Part of a small language model's weights: LayerNorm before each block, rotary positions.
MLP neurons of a small language model. Each row is named by its layer, matrix (gate and up: input weights; down: output weights) and neuron, and shows model dimensions 48-175. Each number is 500 + 40 x the weight over its row's rms, rounded and kept within 0 to 999. Numbers have three digits each. A neuron's up and down rows have the sign that makes its largest values positive.
After each neuron's rows, "fires after" lists the tokens most often just before its 100 highest values on Wikipedia text that the model never trained on. A number after a token or word is its count.

L2.gate59:544441448490445549549427496471546416586484572479542504556498547519539525476496444429561500540402409506414489533520568527443542503527551513439470527557498526513473602498476542558411513490506466502463512521433479476578510473415530528482437469510484563554487501471513457522494517514514470460469498465465484479502483492529446575539457511510504540480453486528543539485546532492511530458527
L2.up59:493487479547510502535505513498470480514440454510503491519469553466498572541491441488527481473517477468471541518520461509467498447462468491488464452483506500469493429528554501527507384528483476482533451513454485483544525467466480507467450514565536445560534536472470474450463481596600519570444492470472473443505446520526502467473461557504516432412547561427466552487479519470488453511459
L2.down59:476491432500485509510526553502433500456546491514516504515491515514516478399563461499504409469511504482454490446499502480452479488519537443579529523426613561543458441615550486459538495519533483528457503463479477500513499465508478501489476472460461475450453504544430502506522481525510493559471448522499513481503479477474538463484483508563535516551527491445550503552475533420436453528495
fires after: "K" 35, "T" 16, "B" 13, "D" 11, "L" 4

L10.gate12:429602485458523588509496582448493472517548564482501519492510605615507501472499533468547480489542504520468577473503507436519497541499459493438524537537494464468533479479446483520522508487572488526502532518521516504471488466487495530460503507522413498454537463461513483487518511464512491488564583499476534459497549511518487522460469442479448573462492435447587555483519504484453530470508
L10.up12:479538459468486607450510507510498514445513412476500519506484508541495578484518519574524494392513486499489481383504470507514472505536511558499507462573509513509554486466573477535460461482422508450475529506537516551456514511559484452482546531448511522545468492567435475502490580445571487540545513502480482513501461478490461460507511529488556534522490466467440471491466521519500493512466
L10.down12:504498456507448490428492485547519492502477482446507463466461499446529409527476527488510509506514554412523507466532520575563509489546499462555499520470423456506507585504532607517514458459441514489459577497484472552482509479526478493507478487483520428537493529572520546476412471461584528432503519541465460512510510517431474492517529564496510508481530529505464484457404484530539487478491
fires after: "=" 23, ")" 22, "s" 5, ";" 5

L10.gate320:460524514472468526465574533441432505516500561523566548559549533499533455501451477467479526536590512536425428454518469460538518479467431564475557433520513506541474440496483540505533495495556520467498517465552508602460545507463533528507404393469466505479541514529520474483480544515557520483434501544508560521519534487501468466547494489485469542502448547469562552504538471552474496569457
L10.up320:549503513496512467469449531467458563525406540512541482596553442452541476458480489471509566508441468526417448494517436469574527574535544521466494513507500510459450472500482444528513514502523435479554485471532469470518546453507466582541545490406519450422537527500540549459437435464481518517484494526564512522466455518489486567590501524571516508484502445540499476428451539472571501508537
L10.down320:581535510524523548465507444553533513489435543499571470479546423529507451473497494510571443477442519421534464465493507589416505550541473448478444510495428564502517495488539469512550477479466469462523513528469469504530517497543535566474532532524520478509423531507539495467500471526465453473482473488499485441498515449530605586474560522498478459571485475505452546481478511509421493515459
fires after: "H" 36, "A" 8, "h" 8, "to " 4

L6.gate404:455498554449493534577462460484483468525432532448507431536474552507570498463538532529471417509479515484558481496512477476451474451480544528579457475464502494502508592427548516530539552456538490573461546531498558450533436460476457425486493482529541535476467429456516513562499512503478409487585504493521515493593509482453500465455474451505558599517496489474504553542524533509485465484491
L6.up404:525515530451563528518555556492557517580523499493468545479440511520554470490509463481479489407438566528474462509530506479456500464471520511531552451485525443448504545467439575471488522522579498547540553505571440476458464526466445509554493588511520447499499502489549550412502491445582512488469503516511486540461529513486462503482447612511547441479453503563515511464554506420521477446532
L6.down404:512416490546500525464463521479532438568575463477532508517576516502511525490480435551538507516502486484479520447488506531551517493493519478508496543536516542517485484507482468466463462540580516496433539429509450481508461466440503554495544494539526552563485495560542523457430504497452614508439459484515471490577459476574439501492473559474460425459508490432556500477478435468484553554499
fires after: "L" 21, "c" 8, "rem" 7, "v" 6, "el" 4, "t" 4

L2.gate609:520447562532487492488505481499488453520518440470496478508541516509530533447504483413539529519506499433465516585548466476463481488472508514453563501432473494445487559396545487494500546539501489547477470515495386527500522411524422502551475460562494490504438537484563414484514482488602467474515516492487519547499479508487532488484566517415473537534479481500581543480434520524518549512556
L2.up609:569511553449530489503545464560439443582514423461517520490538503480551470565522553511515464510491514362533537535547486538481478476456520542493442472429464484500460475445496496449472554550546536527449412441457460496480507403484499506536443516528510510476519572462493459491523446508582394448539502496586488521536506468541441451532529467488450504487521512485550501541457503466516509435500
L2.down609:527512460531470551493573519515561508441484492517560520503435456499526465583439563596427481505466531484480506464503550473555486440535482481588498505457574525548521479591428597501553559483464564441488518511429462436483561487459553485502544529500484466574496513475515588550473495553523465451488471542466542502507468505529452522562466455498436488497518510466465479552507498515435537461534
fires after: "Ch" 14, "D" 14, "S" 14, "V" 13, "P" 7, "J" 7

L6.gate559:439464462536418528566586499437432537483549537501527549538511461516511513507516496529531514587484465480494447519496593541443496484507510556510529468547451524538481472471491519529494444413498487506498486558551525478550534549432512582531430468524479574518474514471500514481552499491456551448483553449456463505419473516435478471495448470543494545462599433440440535464527519499544513544467
L6.up559:468524430487515530499522538441463452441494500476466543542471520581492515485464487496465500506502562462581469463507486449543523459491448514510492430571534500499469447498456492506466467448508491523461561526446482514547531495538565491498562501555561526541428527514485463503553521491541595542520514568504471582565528500550449516551450486474561508450584522565447563438549538442517488488427
L6.down559:520456419429528478544476454577506506466475523466499476535480517518500496515482442508481489432449489498497444470477559551545514503474497498488515464456449563544458444460466484466544505525453557496484525467530506561430573512508528477544490509502530491521539477573456457578443489527473608495525501550515475520541580479494511550501465476497489514508469582564446476547486572514467477519489
fires after: "M" 44, "m" 35, "A" 11

L2.gate160:467510497432450525483457514536545477547558429540552497512504470501540505457526450516521564534523457477511536491518595498413562508463516527567525521507504503492414576435526453529469449476439435501484555546557494501546535533478430490495492446491501546494454522467525462552476509529533470537458494443512534521424529487534528480541488541494518408517438486459494494517456511501505565518500
L2.up160:516482498417525468436552460552478517576519464450538519542510512464493562572534493503522499483605489467544474498476482501533546461477459522472444492481523528482475487502572457532444491508411519460471492492468457488489532405448491510509436540471470458456546536522555579481462507507498475517462486527532496524457521520550464532523477553497526414501525547511459570492441527492502509478514
L2.down160:472508405511480534520600518472526506516575506511473509572520577492483471558513535490556437494548489437545428564532436463576492439552481524495496506523553559514555437568490488477465511528490470484570509534482608529501509487503498479505506504475471454440471548462449482526549475464462551484560507600502532482478544516512516461499444504514489517497594519505519536518491515432403447499489
fires after: "J" 24, "K" 15, "V" 12, "Alex" 9, "D" 8, "Ch" 5

L7.gate205:508498492574482616494509514385536540494483464470506515512468530492506503538554435528487496507510517446482453510489516533511518452459481498519560469534512439472461431548490467558580534456532460526475409562507527565515504551409471468531451454529429521451512583487503426505482526549548540481440547593454494536482524494485562460488524541449513532490531492454480527480511524490487535526498
L7.up205:551484457515497465548542521508504443436442487405517512555507500526479540506520435469531528548523570500434483421502486434511483475458504446559466478591512530490495530441442483457546485550457516408449479478416525530481493532513471509514460551401508481494478518525574548525503482543520562498549443513529573487523464497505486554446505521490495446487536523501484505448519489440509514501503
L7.down205:478475553469521516553483493497506536513500516534526500546556506499509485438432545515512530484471497593459459504536544444531524524539518486519527541534501527424445544437492484473574608557450540473484529474492466440482540487496520498527437469497468571550511556485590476488436519514490508520489525433512545489494502592513523503438474506502514395521511513514492454456514513531393525518494
fires after: "A" 40, "Bra" 7, "H" 7, "M" 6, "her" 5

L10.gate741:524533504560436508509542483435495520484471503450461374449487491470460516572492529512495495516508545489501491394405497493509454547527518484471479478516463471528558452515470490490452574440438565545472488492477557540571494512411491528476536431545535515455574473450499470489498519501517472517470518465470455569495493521491437513462522484480421549507486521479569541514499512503476536498464
L10.up741:468466475531470458522458496467502532550482477508508440499518475507475485492421504524466461470515528514467392528486493530493549547515492503606476481450492508519492489501464559445501528420461509538547468427499501478522433517505505559475450485556567520510470555432497536517517438454520464464423480539492447526562540560486516521479464525540478499491435461524454551546461511501475560593536
L10.down741:483562491450574472417510513513549481517532545514504554416593471561524533405515448506554591464487507529498485442515494533482434463479525516471462505480481518529466493447487433538465474503577526477507527441428544526457458562538551495526550502464496465498489540554480553501505524460566510554562509511576522443514502468545496517497500513441544433522505526482540524459415463493554468449465
fires after: "f" 19, "E" 12, "in" 8, "c" 7, "i" 5

L9.gate53:523460557486491481509444507444434553490554601560549476574492482543504577438455526491489514534568463470524455541544453392485572498423553538510521520493476507522438546442479443479488494485448485478499489560481470469564524470524502449470456460509510527540437489508596512580485483485472455514455543540444491490483511527553485515460497477547504451522486491575520516496516558532477525447414
L9.up53:482422550501469512546464504514531480540519510496598482476478425492452491519464545491491461503450486496410491519513497446372432497445558486517543440491510530548527505533544505494506508523497520485459532522477487542494411476440534462501520408503518482526524464506418484534607502472655531549475475535502535602430530527446456527472476507506553536475568491470499553515506507478488503523432
L9.down53:514456493504504521521579537542517472577455541549529581534527521545449448491488572537520530479486435486473506502508525516543494526561476543494469565543509503485429468513484459522506429522510469505518538481479510481494505439451458417513405514487524494509498488486480496457506453498493473492443475486612512514569508559456474501489501463452520483481440473448515477545522505486431490515579
fires after: "v" 33, "V" 13, "Comm" 5, "rem" 4, "ag" 4, "comm" 4

L5.gate526:501491548535501475485489449409512589562492555516568485440543482473571495537455459467477483454493503546460509512554545545468566438461502580459507557597491525506514494459505519520548442502574527470539469536553476489492528530441488479511443524552466495565449493403496450521531590551520508465432515588459460531489554442476524511518455461471477589484463551499496513506460483441508492521498
L5.up526:586513543539496487482411484436493582507451490490474466544451459518430540510501459533533533513534460452449557530607581452514544485419474552538480478475537537495478488395510393543475511569470474462493492471503469503461578492459524453573508506513536537465473492505532524491471442502485530504510492480468538510517490490497512470521503477498546488506536483436501499458479493461466489486524
L5.down526:545543444489495439546490477517576592514503544503473472486460479446456608459532486591546487478430486512418451528476503533524564507446500526459493527473457534525448501516498524530510510542468467445488506508438490465558465446493510463482526555482539535415568493502535476534522462554456455554562439536494487507520510476492543483511483521398479519501512538547529428448549506448546452482475
fires after: "A" 48, "M" 7, "O" 7

L5.gate703:434546476499513575493492467488512496452563493504535498442448468634539471482526517512530489549550569450467453568542472502568521554482459479546483497514549479485506490531484538503457558475486478453471506473510451486478594492489530528475467533535507431578494419515432490497499477518526518464481453482472470491512502473530341540480457471574517530465492446443501506557466514564544453457499
L5.up703:498494531550506569502487485516527411470529470510487473498536426522499473455591520429491438468589523471477513495520424528455565486504482497549510449534498500531493519476483463563450512475482544482445491499564397519481508514449518464547497454601493554536545510507490522533574530483486514486460482435594448397496481420437384558496515496510518471474480463435486599431486490477534499526488
L5.down703:536554519456516514490491519481432502523503487516440479543507491471526481522452444483507564480468540528528479521499548443552545436443565486467466513564577507470503511430534508495539451445560535464564548567505481465503495486536536399460477489494546497531469468424467550517535507560458522429472488580486411500504626526416604459490498487555439461497491490473503527473508492529438507447544
fires after: "(" 13, "and " 10, "am" 8, "om" 7, "of " 7, "Am" 6

L5.gate185:511490486562533495563438424491563481525453520589508484456525443517509428474479512473514522471512508495436533542608515499603534472507447468530514534492572529525509525489485539486448531432484487451487471505508489532507530630457560468512501465546470546406500470449493498526519424465527519489448502487479453509517520465457466466520508444494477448521518505403540595488511453538563520497512
L5.up185:438562548511478536502538572444482449480534548446464496454455521524540514507572453515503501535588524549468408440442490454485492492456563529514491428500531474515524499528495448460483527477521513529463491517511459485482571515462480499458501524527548483543423461574482584507481577489455571496538488463547523462460478484482453555477475467550539514459419496538436535516529536503526475456502
L5.down185:523563492425490511497473535499456493540503513403470443500510466447484496473439459556495548459471521507535524509468551453491506542489522502495508516472533560460502544489496493530539475474517542473463551609508488418465523481489530499539417524483540569430512565421483519462444499439500590537512479563369533512482525441504531542553522443521473509460507448564455502477528493512478589502478
fires after: "Ab" 12, "(" 10, "-" 9, "am" 7, "Car" 7, "al " 6

L5.gate629:478529503607494571511468463450516502489485442509500527545553505447467545512535440475465504520542449503460355523471535531459524502521504524428499593498465456496455564463484456444462520457495509447462463561521477623513607485508452553523467511513440469558456540538504501516461477461503532473517613546494498520445503436542496525506515509482464514546489548458466504478472527568517513569463
L5.up629:498528474521555571561542544501533513513499453422472514443524558616482503426501434426511433562559503558471505539466492413467445414424463460539472491523547497499511455491544476506517551510559505484562527529467424501504465597486486495485521522556582471514495457550466515544487490504549450464496468425515570464469504470536532482496462463510464493421535460467502546487494458522483525535489
L5.down629:446462443392535458496560498456526515463489502542511507523483576477525472525486484532442560438550479533448433470543522488498510479509502495581524487492519578462484485505538567485536453469556439538530493554496539524530495598522575444461441530548519545486450463497458507476560592514460543513467500543455475430535517491458557492482443505509475503564453483532460535495458621475557535484406
fires after: "the " 18, "H" 11, "M" 11, "Ch" 10, "s " 10, "Ad" 8

L6.gate701:526513480439556584470503460509481495592495555515529460457470462478503542507511466534573500505483412523498507527432525459433463502552535522454520476490533518487522501502466538492536551511514517554514459478461482426520534476552450382494479524510512535477530429462476528528445574532509467519557497399464484490464494485545523459456553434475511552538473534586490489467481558420561533443508
L6.up701:521548491450498466420458530522524465529526491548487434460487422500543474518525485552504469457421526562446466469568512424516494555554534492451513492564479467423574542507482491481511581555513468460463478477424471473477472491520432475438572520482528475494432542469537518491542525467596499541503458482512598456513491529563493474478517512459459516458489470488585519458476504548572522465487
L6.down701:485493480509521510461512500453604503557508486548516534487520477575510546524552458437475467498508520492461464432555523433491496520497529530551507491510446510497471414469538475555479441487455520531510468403486526512504532543478572568523545555478557502486507546505543504515469504460482511493470459467560504537464468526520476511521516523493527500424476482462527486528495418484517503570543
fires after: "v" 21, "inc" 11, "el" 10, "d" 6, "iv" 6